python train.py --num_hidden_layers=23 --hidden_size=384 --num_attention_heads=6 --num_key_value_heads=2 --head_dim=64 --intermediate_size=1024 --vocab_size=16135 --hidden_act="swiglu" --norm="rmsnorm" --norm_place="pre" --norm_eps=1e-05 --positions="rope" --rope_theta=500000.0 --rope_fraction=1.0 --qk_norm=false --attn_scale=0.125 --bias="none" --tie_word_embeddings=false --parallel_block=false --init="normal" --init_std_qkv=0.0283 --init_std_o=0.0 --init_std_up=0.0283 --init_std_down=0.0 --optimizer="adam_variant" --learning_rate=0.00095 --beta1=0.9 --beta2=0.99 --weight_decay=0.24 --lr_head=0.00366 --max_grad_norm=0.5 --warmup_steps=577 --schedule="wsd" --decay_fraction=0.721 --decay_shape="linear" --final_lr_fraction=0.05 --batch_tokens=[32768, 65536, 98304] --max_seq_len=1024 --doc_mask=true --train_tokens=339300000 --max_steps=5506 --dataset="wikipedia_en"
MLP neurons of a small language model. Each row is named by its layer, matrix (down: output weights) and neuron, and shows model dimensions 0-63. Each number is 128 + 24 x the weight over its row's rms, rounded and kept within 0 to 255. A neuron's up and down rows have the sign that makes its largest values positive.
A block is one neuron, or neurons of one layer that tend to fire together. After each block is what it responds to, as a language model described it from the Wikipedia text at the highest values.

L20.down34 [141 137 157 144 147 143 126 125 130 110 140 163 142 135 126 107 112 121  67 106 118 138 120  88  49 108  86 132 140 116  99 127  94 159 174  98  66 123 134 127 139 127  98  98 100 115 129 118 144 130 119 144 125 114 122  91 167 136  63 131 131 131 118 121]
L20.down91 [177 130 109 141 117 159 150 104 166  97 141 151 157 125 107  95 146 150 109 141 167 156 147 154 121 133 132 144 131 125 135 134 124 121 102 129 130 137 162 127 146 138 134  59 135 149 153 118 127 136 139 161 138 142 138 140 148 152 135 116 108 105 133  96]
L20.down222 [131 105 129 111  79 107 148 166 120 120  94  89  81 117 116 154 130 109  79 117 119 140 178 145 215 173 126 156 132 104 158 150 130  90  99 130  94  80 105 138  69 106 133  68 121 121 124 151 139 156 138 143 120 162 162 143 106 149 166 138 152 145 165 101]
L20.down502 [132 131 122 122 162 143 151 155 131 139 123 136 130  41 107  77  80 154 105 149 136 105 133 147 164 143 114 143 163 132 103 103 102 180 138 157  82 115 132 137 107 132 122  74 105  96 115 119 111 161 147 177 104 129  85 114 123 120 152 119 105 112 138 159]
L20.down695 [ 76 111 121  93 123 152 128 125 130  95 134 139 164 122 135  97 109 101 162 110 161 135 119 113  10 114 128 167 103 119 150  82  87 125 120 127 105 154 121 139 124 126 167 255 104 119 114 138 115 108 106 152 150 154  89 147 174 121 107 164 167 157 130 119]
L20.down716 [146  81 125 131 125 128 153 116 154  65 138  79 162  99 114 124 137 154 104  96 174 119 131 113 198 115 114 104 106 108 146 127 152 127 103 148 125 115 186 179 166 145 161  80 137 136 128 135 139 118 141 165 147 130 128 105 106 170 155  97 120 126 104 152]
L20.down789 [140 167 139 105  61 174 158 141 111 117 136 139 124 119 146 124 102 145  59  97 118 141 111 127 170  98 132 153 124 150 129 148  97 119 143 110 130 126 130 129 100 115 187 116 150 102 148 150 136 122 126 142 120 145 112 111 112 183 125 142 137 126 129 145]
L20.down945 [142 110 117 145 167  99 161 136 126 137 119 123 154 141 122  83 127 114 165 127  93 160 127 127 118 110 111 130 180 155 123  84 120 123 106 106 111 119 135 158  87 133 106  69 138 139  86  94 122 118  90 137 141 145 120 135 137  91 119 142 113 128 139 118]
Responds to: Before a person's name. Tokens just before a person's name begins, mostly table-cell separators, country codes or name-initial pieces in sports rosters and cast lists, e.g. "| Br", "| AUS", "POR | R".

L17.down914 [113 155 146  90 109 137 124 130 140 111 135 120 154 166 146 123 119 120  82 144 142 118 136 102 147 129 152 111 152 140 147 147 126 160 132 119  98 144 157 107 100  85  61 158  76 167  98 157 121  89 147 114 127  84 131 106 128  81 129  88  76 111  99 150]
Responds to: Word-initial capital R. Capital R as a word's first piece at line, heading, list, table-cell or quote starts (Rising, Race, Réunion); also digits 2 starting dates, and er-fragments (rerun).

L17.down274 [117 116 102 127 170 167 108 128  89 147 133 169 114 169 135 105 103 111  77  99 148 137  95 141 113 125 134 115 138 172 126 155 161 155  99 116 132 123 127 126 104  94 114  93 130 133  95 191 138 129 136 104  82 119 107 116 147 108 118 128 103 135 161  63]
Responds to: Before a person's name. Words just before an expected personal name, mostly "by" in credits (directed by, played by, written by) and nationality codes in tables.

L20.down147 [110 147 148 115 107 125 111 151 120 133  98  96 116 110 109 164 117 157 136 126 125 132 146 129 223 151 136 148 113 142 134 111 108 121 134 122 128 107  93 116 112  87 141  74 104 134 139 162 163 145 158 131 138 115 126 114 151 144 153 152 155 183 197 121]
L20.down152 [ 99 134 100 115 155 124 178 166 181 121 139 114 134 144 142 110 148  98 148 138 137 121 121 153  91  86 124 146 150 119 119 148 135 157  96 179 106 106 128 135  77 154 115 188 105 130 155 113 140 154 132 138 106  98 129 151 122 134 128 129 160 111 131 163]
L20.down188 [121 109 124 138 114 119 153 132 157  73  81 125 165 157  96 106 115 101 119 160 136 110 129  91  81 111 149 139 155 125 130 129 111 126 120 146 129 138 114 120 179 125  86  87  99 126 125 119  99 117 129 106 149 100 137 121 140 139 124 137 139 135 129 137]
L20.down204 [128 129 110 124 116 153 170 118 157  71 145  98 183 122 114 105 128 132 122 130  99  85 143 154 118 123 126  92 135  82 123 113 166 158 154 158 113  77 141 124 135 108 152 121 114 134 139  65 113  95 181  99  99 154 132 128 112  91 138  67 116 123 114 103]
L20.down244 [119 130 162 155 130 158 114 107 107 114 135 112 145 125 138 119 141 125 144  92 111 108 119  77 131 126 107 127 147 133 131 107 163  83 174 102 162 147 127 103 114 189 128 130 134 158 140  78 108 136 138 144 131 116 110 144 148 110 130 123 154 151 159  93]
L20.down521 [110  89 142 142 148 124 116 132 119 115 147  89 106 117 140 128 155 132 104 107 144 130 119  99 140 118 138 126 123 165 137 138 119 109 185 128 131 149 128 127 113 165 181  36  71 132 162 112 136 137 142 138 126 183 145 161 147 121 165 134 117 137 158 116]
L20.down638 [121 160 166 174 100  88 120 102 159 140 123 115  92 106 153 161 134 103  96 139 115 132 107 114 185 112 118 122 137  93 112  90 117 143 101 134 124 136 145 134 139 126  95 185  93 127 137 155 152 160 182  96 129 171 112 129 137 123 122 120 130 151 137 107]
L20.down680 [134  98 112 156  78 153 132 128 147 128  90 125 103 141 137 116 109 122  99 142 162 150  88 129 148 175 140 113 171 171  97  80  92 142 166  86 136 115 112 147 170 100 124 155  83 116 130 106 125 134 118 158 115 129 115 124 125 170 111 118 115 161 138 114]
Responds to: Word-initial capital R. A capital R (sometimes L or another capital) opening a word after a table pipe, quote, colon, or line break, as in Runner-up, Round, Rise.